{
  "n_layer": 19,
  "d_model": 224,
  "n_head": 4,
  "n_kv_head": 4,
  "head_dim": 64,
  "d_mlp": 640,
  "vocab_size": 8192,
  "activation": "tanh_gelu",
  "norm": "layernorm",
  "norm_place": "pre",
  "norm_eps": 1e-05,
  "positions": "learned",
  "qk_norm": false,
  "attn_scale": 0.125,
  "bias": "all",
  "tie_embeddings": true,
  "parallel_block": false,
  "init": "normal",
  "init_std_qkv": 0.0163,
  "init_std_o": 0.00265,
  "init_std_up": 0.0163,
  "init_std_down": 0.00265,
  "init_out_by_depth": true,
  "optimizer": "laprop",
  "lr": 0.00207,
  "beta1": 0.9,
  "beta2": 0.99,
  "weight_decay": 0.15,
  "lr_head": 0.0133,
  "warmup_steps": 205,
  "schedule": "wsd",
  "decay_fraction": 0.637,
  "decay_shape": "linear",
  "final_lr_fraction": 0.0,
  "batch_tokens": 131072,
  "seq_len": 256,
  "doc_mask": true,
  "train_tokens": 483200000,
  "steps": 3687,
  "dataset": "wikipedia_en"
}
MLP neurons of a small language model. Each row is named by its layer, matrix (up: input weights; down: output weights) and neuron, and shows model dimensions 16-143. Each number is 128 + 32 x the weight over its row's rms, rounded and kept within 0 to 255. Numbers have three digits each.
After each neuron's rows, "fires on" lists the tokens most often at its 100 highest values on Wikipedia text that the model never trained on. A number after a token or word is its count.

L2.up277:134163119112154116192098138117160093137154155143118104108180156154119161136134143150129116066079135174145155139147096178110145149129095086084143150127104220108136167129114130066186079117157155118098112090139173147055136163142146187119150055099112116110158145095015122187122091152141176127100130106156149135161167088093112123095146060107161140061112124107098155080098154179146205090030
L2.down277:135105112088152181142159119169120093146156083120150117085063157142204138108160148206163183180128184162165115062131096074171136143139093131156122098230141177153127145120125124152157113074172121086166147077100119135127097091108121135146171110109126160099116118173178092112177131142172126160182124148158127113112093146147088103151112090073083052064101142077147118135105076130183136121103
fires on: "r" 18, "le" 14, "bl" 13, " over" 7, "ge" 6, "l" 6

L14.up99:121148078153142114107088118152183119155181175150132177192151195114113194132115189081162146183152122116086098096086109146106170130178120181085125091151114108117161138082173127075147116164073117087171029118123173103108137142152138130126085068089141174119097138119137137172125141099118075143098103098148048135125161126152122099150053122124101129216080167116116142112188100175159180137103
L14.down99:183040068148133156142130118163101143146113068099148111066108115131188112125083084176128061099084114145183112185112193130130133101077136113189087137151108170091162151168117104191130084103140121137073159152155086165130074141122126198092173221161126114127139115114138135091155078100082161159144177125132143112134101164063105153129126145097151121108166118108145075135123092095108098171118
fires on: " as" 30, " or" 22, " over" 6, " and" 5, "}" 5, " up" 5

L12.up535:102130113134216198139110171120113165143184188121155151137107141189157159108097157119119127094112092109134106106161083133059176096104130110103146145178191117105163105104114164109095214139092104118169096066103116146160145159110119140108151149146085129116118114123124064148139090139087122104162119120042147118140155121132103136109142123140161131139079149085137121127169178151148172159118
L12.down535:165137124175102178102153091147074083103162171174076098111126115063094128109089071154094158113094147103110101151082094091125055179118089104140133064115152101116119049091153108138141220120060089160127101138129123143137105131149155086095135127040147134128132120134141122149116150151120157110150167146111111154091122122171091098147139191128098156151133089108096139141150134179125118113166
fires on: " |" 51, " (" 7, " 0" 6, ";" 6

L15.up420:087063130160073109132110067145110095139124111087117142132093145133154131081098141136190136162117153160119102114138108142134119110114160074123157156166121154138117093116137132131108127180173087149091091122106105107129148085109186127102066145121101154184127128128155129086120123013188148213136121138170138164194099167108183046151045067121103108159108154107132139141103149192208124124106
L15.down420:102085168144080129125133146120137114106159075147141085090165129126116148118104129135177102123138189175096144054176089133123124170123125170117176098167097169181173121134126121092129140084121154119137156167119116125112072085131079160132076132097134167144079193158133154104125152161212071114151117101071105125132083126048119162103149153111103168086129149178196157191125175153082126123164
fires on: "–" 27, "/" 13, " World" 6, ":" 5, " Route" 4

L16.up368:129083140113080097166085122137103118186157168095067100176147189180088154127119101148122152147123113141045109153128113096144076103145128061123134120154179092117122059083105128104150161147128106164107094088137138115102165097107108118102114134156148086142077139140182119083174102083150076117164148127059131188162143154166086107101120123118156148166125141095160138118116095102116142116157
L16.down368:147134148099173120123056108081156147170085075177134134164162121115111110116122059094067065126140147155129118123092184181082159158135121183073099132157131183155088164112157140164137090131175132095141079157147086100130155110112140069170129115118190105152196098069092158226128100121097135107122121092136122169125070131120182092070137120106151115146126166123115142091083152130162148114157
fires on: "." 29, "  " 11, " |" 9, ":" 7, " job" 4

L13.up175:129082119098127133086152163140123165164154154097140145097157124150150116145052140154140160096173108129120186126165109144143053056110145093115174151111095122067059134136105184137138169134154119212071113104135145109103144096164099090148129214220164130154144135086095104080148150099074143098200085141118104138151122118145062086098148071120155129093168083075160160133137101132148161115091
L13.down175:052116129139117145139152134172102071107186204197182104207101174154155133092146110096105132110172106124120062137126140151115191170095125130123128149164104122144126165121164045134116067120183150096163053122119106112150070179114102082124143118128190180118077106146137110122125123199148063144117200134126100131121176148136129108106146116092142107165053135131148161109096120099157078041161
fires on: "s" 32, " |" 18, "." 5, "y" 5, "er" 4, "t" 4

L16.up150:121129115213132150109142053125167116152164141127155119119149180119162181140102157169144116109072122082123177097101118111141146132131103114134128098117114103121168119177080145104120130228140126172147066121130147114102140092050100120187102089126093149109116172168111129151151089114083076131094112145134053101154120121153143046105093082134125149191096107162096147159122103147127122119090
L16.down150:067126171145135140130088169148066071124127047167117094112113136155155146097128138125116115163178165077159150156106115161166163168138117138142172106112113142163138105129199115103103101142143162092134100134152160187146130058143130183133146120052158117079165109074096098130128169139118110102172112128087167126135152100101104119174076109156111154145198095112162078083139152132125160139118
fires on: ":" 11, " un" 11, "mp" 8, "0" 8, "1" 8, "/" 5

L3.up491:125121113158111095152143149150088165179150103107117119164091184066221109143119154156111208159119126182102134091065087172082057168129195122128111132165102198158135142111123144127114074095127201128149162157087116086136130074127127104163133069151172111051136143094142121124179127126135142166125213129100105090170140110163098129093121121114130132112121141131146186098157114139081150074130
L3.down491:143172078171116121124137199122134106144095141110089147151110144139065078174122171169157132112160108105088108137080078139160141123091152172119176095113121107100118096088120150145124103170116147135152136109068100127142029122172110120139159141150126122160125165159175115156135160100090097138150136167115148158162073144123108175098146104181195065142110117154145132127109134127117083096137
fires on: " br" 16, "gu" 14, "wh" 10, " Gu" 9, " Sl" 9, " Ph" 7

L10.up420:142176071149168126134141093102173193126139093173101132213144179136174094070147138174118139190165115173108101136143104041118154093105102135211136084127161147077145119154115139065122184135099088091189123170110126098119150070159137156111105127101111099111128141123153063126117078129108114128150169077125161143144208102148142113120132061126132138141142085201109184105115150087172132112157
L10.down420:185152132142157067127070158116131115082192152141129113101088127131130128111165125160118192144120154121191091188119113121083090111177068133123104173163147111152125059106122155119157183111069069121148129139078107124121217110120119157120143153091144118163116089152111080062094078155089151119105195137128139156147154096099191172111118129115099109139097134111174127116160151139112087101118
fires on: " of" 87

L6.up401:208118140119142132137112136151168133158097080164151142086135086136141099100125068113128033179091123121162110124135133065093098126102088099089145087125105210097115133138147122127126121156129123100104078148122194147133095095122125091139128162185138130114122085109118106154124100110101127126179123159112112137125119149140104140172122127095118147135059105093165096119135114116104114098148
L6.down401:111106139184127192125171080125057163058162165129159127146137178104142168109145174148114193072097086139117095122087107186063144133135127091164139119144115066189129126130129155134153088102111149131143133096138089163145194123151125131116160108113115125166132138120170158188121119156113110148121130155187158155138165072071162148099124157124120052132164144148069148088159110178092101139120
fires on: "ly" 18, "og" 14, " flow" 8, " there" 5, " once" 4, " exchange" 4

L10.up167:155146088176092045162159107140157131164153101119115135127129171163137128184109085131125145142166161111128130111114124113162107156080121151165095133122099126112101104168151150097119105181127065114121132121089128143088154107155176148205098125200172164061156165118166149101116126135136098156154123137197135071088169125119141100135109136091130110182113151177091170118123179148097166115045
L10.down167:150094124113196148145122125138097150157070141189089169125141112103172123104134071143088081107138142094183114151150112158160162133122194093120068042091168135148155091138139086090150156138140098105061144153130204175146130136157163168132095075079144097100140126121091086139134086132088052184096106130164089076136166105125111135136123146090124131159100129159086138148173087039201161177180
fires on: " and" 46, " or" 9

L16.up433:143145070176087100135103156131200146143165163134137166168190184176145148194116192104167087118080144125114090145123130109097129085129072118142136158119071130097149129093108133157132162177090099120109126124142105152119145140084178135178126099154132158091140160157102126163152127121080147098084108111163067111130160145090131054137130105087089125157153209161142110121159116191142141080113
L16.down433:139122110126158042111131192133103212125135119114113135095122082128156146129066125130154133138132143151106138109077160148081137165134179119113115175105150158112119177158129175147177141104124095152094108095173212164148064101161120134135145115089143161130121177126134183093110138127154124181091136095147182140143152122148128127060061137119123096153187133068143092190090102067098143115119
fires on: " or" 22, " be" 12, " and" 8, " Be" 5, " over" 5

L6.up224:128115088128151123145152171110099165159149138081187112120159107173163192176123105145114139120154122128106077137119106102086112141107114106080146140186084150102165136142162158107093165149124103133193147172092110142107136137116149129175087141124135094120114145184135181046123088180147083154151133133189171121135139148119145082129102149113185145175150163128146140200145123119140127135148
L6.down224:146132126113159127208077148098131109175132180106146081139118138137091168101119102182096159084145101140118143069157097138104118162150074144152119145074141103082133111202200211142098129119129117171115122129177118131187138119126112127107155109149157184178143151104125181222086074115111089112101134101120128080190108124121132128107116145141189133083086140131157139181139146133124145119140
fires on: " To" 19, "To" 16, " pl" 9, " No" 6, " Add" 5

L12.up323:097094138106169167105105086121139111169180157099108095097160134128133146109071124164163112184107091115099128124090095117090109089129184123088162091149165084114129096065140148108085189114105065132054111122154157126163140136136217090069106104063114145068139112131112101145114135109094136140198100142121152192140162127110152155084143134134156140133157106098159162115104153108095191119097
L12.down323:166161148104150127141161114162164151115098121095126077142093155127084145114133106159125085127085076128105108073142072133160156105106160131111119089149149126129125099172146156131146104060070096102153134177061182124081069183116118133129159123107113150164156133165092120157148157122094145143092117173141155127117178146194078162050125147078134095106158099136155085146113187153145113129149
fires on: " |" 56, ";" 10, "5" 6, "'" 4

L6.up0:186123136109102146113154154158140143117147143067176125166130098133142100089153072108138105145074113087146101116195127096143080174112130175106133165159109161087132123138166134118168136116124106094083152124090130149119105119163122132120118151159134096111149097094086070139113107096110120150173089188093107120166123174147157100144142111110131149151197023129150090126191106176136079094142
L6.down0:086121120161118137088148111161109101074082163143105124113142151094142147124122156120134176079142094178121112102099076133027167091121149125099151105107070059194098168055137132187149074136124144167151093077137085161145152143104098149088124067141100102184107099144113159199132124129160093103090140153182130143119178103085156121126137176128122063088149110182105139131158127115089117147086
fires on: "ly" 27, " exchange" 10, " have" 9, " aff" 4

L10.up401:043120137116106151117113143174142159165115144147154103124168084096131123154091138105116045114120151192107124081108107108115144106123147133157132074199092192158166113164153103169090106099135124052128126071107161167137137104092182109141137110067110141145225156136084145200146134086138109153098154073105142158167110096145121084082125116116126165069129096107139160125059163165168092126090
L10.down401:106131149086208088168123070113141189122127156120169106147156068148141102127139134134086135137148167150065087051147140104109106141146094165178112133171096148114137137080122075134096190075104191089112149056119139175089130136121135094230125122118108146110108115104115113179136168084202094153161069133122114146123157137110112108078106146087148098141105130163130113210141137079138090153153
fires on: "t" 48, "g" 13, "w" 8, "r" 4, "m" 4, "l" 4

L16.up176:099179096119142137126188063138168170157129090106102107109107151138136139110096093132184093142181155153050064165110113097091110082147082063139132130146090126103124161118093113174147084097095108175101119138178169123125124105147134119164107130138130132135147131166107166177154158141152142123104178091124092102113089129138150098146160193109113140135170114128106184175115176142112123092102
L16.down176:135165108068115164137155149098162123130057077151159121156116171138118146157163181150127102169186142133127127137141064128156109124104109090153152129118142110119098120088116104152093136143134113125135088102134092103117000168121164122125089139126171132156159104102120193140136085128115133176144105086098078105150128109141173124176109121196101135126188135149133099150154139174139084111117
fires on: " \"" 37, "-" 15, " la" 5, " un" 5, " der" 4

L10.up357:167164085118138171069083159085134148161118097136148131083103085158143128102134095102147166127190086176088079130177120067114103125151108081115127077192171160100153161107124130113114167160106127172095133134173107128149154067114116096106155114174136153070164137116162152152109112111137139221176153112125155147115146182138115140154072180101130123147086106104208160094196167139169145186125
L10.down357:202173125126184117133122080117123146102135142120111081179093170108131177120146172161129169096106130080069116090099096123085138172174104126118142121145165180127102098109136149106122160128179129152165114138124111197180137130136113104106117128099201089175154126110168076162108096115160150064086122122122104088143095137105167092082142159131170165159112241153101131133065117126083064089105
fires on: "I" 18, " I" 9, " You" 9, " Th" 9, " We" 7, ":" 6

L8.up411:102108105111189110118118093084111114151155056106070102221130094146099131144113161132169107133167107212145059212144141152147123166100125146180143130171131110083124147140115126146142087174105086150192211177162128106153122155093081136171102096162164152109123122088101101160116100110122138164149133099164091145159117110138125131129141136072110116120208159135112120130127112077103153100196
L8.down411:111177099131119156110065122114071149145162164137123098084114123155168138038125125162127082127098190074157156086085126115102173149129124134111162174067142104177152127102139108115115192099145089098125126093135162116124136134143118137101091197075142120149129115137138074086152170136147197132108168123122151166156155101110127109132075107106115168149090105167142124106161147138193155128106
fires on: " of" 36, "s" 14, "bon" 4

L12.up211:084131137136200151125110154112133146160127143082066151134135114124155156075088120106160092139113087151085126114138088071104110077104150170169140091139127157070182130119108174091128161093056111146133171115145108114154133088150125118144162070058082148068127133100104118194095139124122163095143206093106148126135120135138115128086189182136167139108208082075156143162129161143165172108062
L12.down211:096130151084129129116117117152076123066156102140096128147152093071094147153138127130075104097140115138135119167155073081163138131120092105181142138204171193137053080113156088154138061056153124137094097193139128141102034169133188128136151103128133122132153089085139112120123141146181158145106120185179077137115079144169119137141084188099076089163133129109132168104163203155149122131151
fires on: "-" 31, ";" 20, "2" 9

L7.up185:139118087131132061119115144120162057182151156063167118095132062143096183123093128121102166098097187141146095141132119103086133144094094101155108175169094145137171096084122142146128117114154126147140164104159176155124136147069147159126115114213132151115101152067056124156185148099106121195161096070108101161184146118125160140118086109096081146087140098078190130169091154140138136168100
L7.down185:152143139128151076211124188102121153165140153120153159066212083095121161139120145118094117123098174151157163046095127131155109129137142079130149154139108125142175157164166141097157146101050119128149128117152106202102150096120112117135111057109085155124071117147147119097101145121099152180125108082107098143111119149115128100098131129058098141141116150160095110155138127144152139113109
fires on: " or" 18, " and" 13, "\"" 10, " only" 8, " then" 7, "in" 7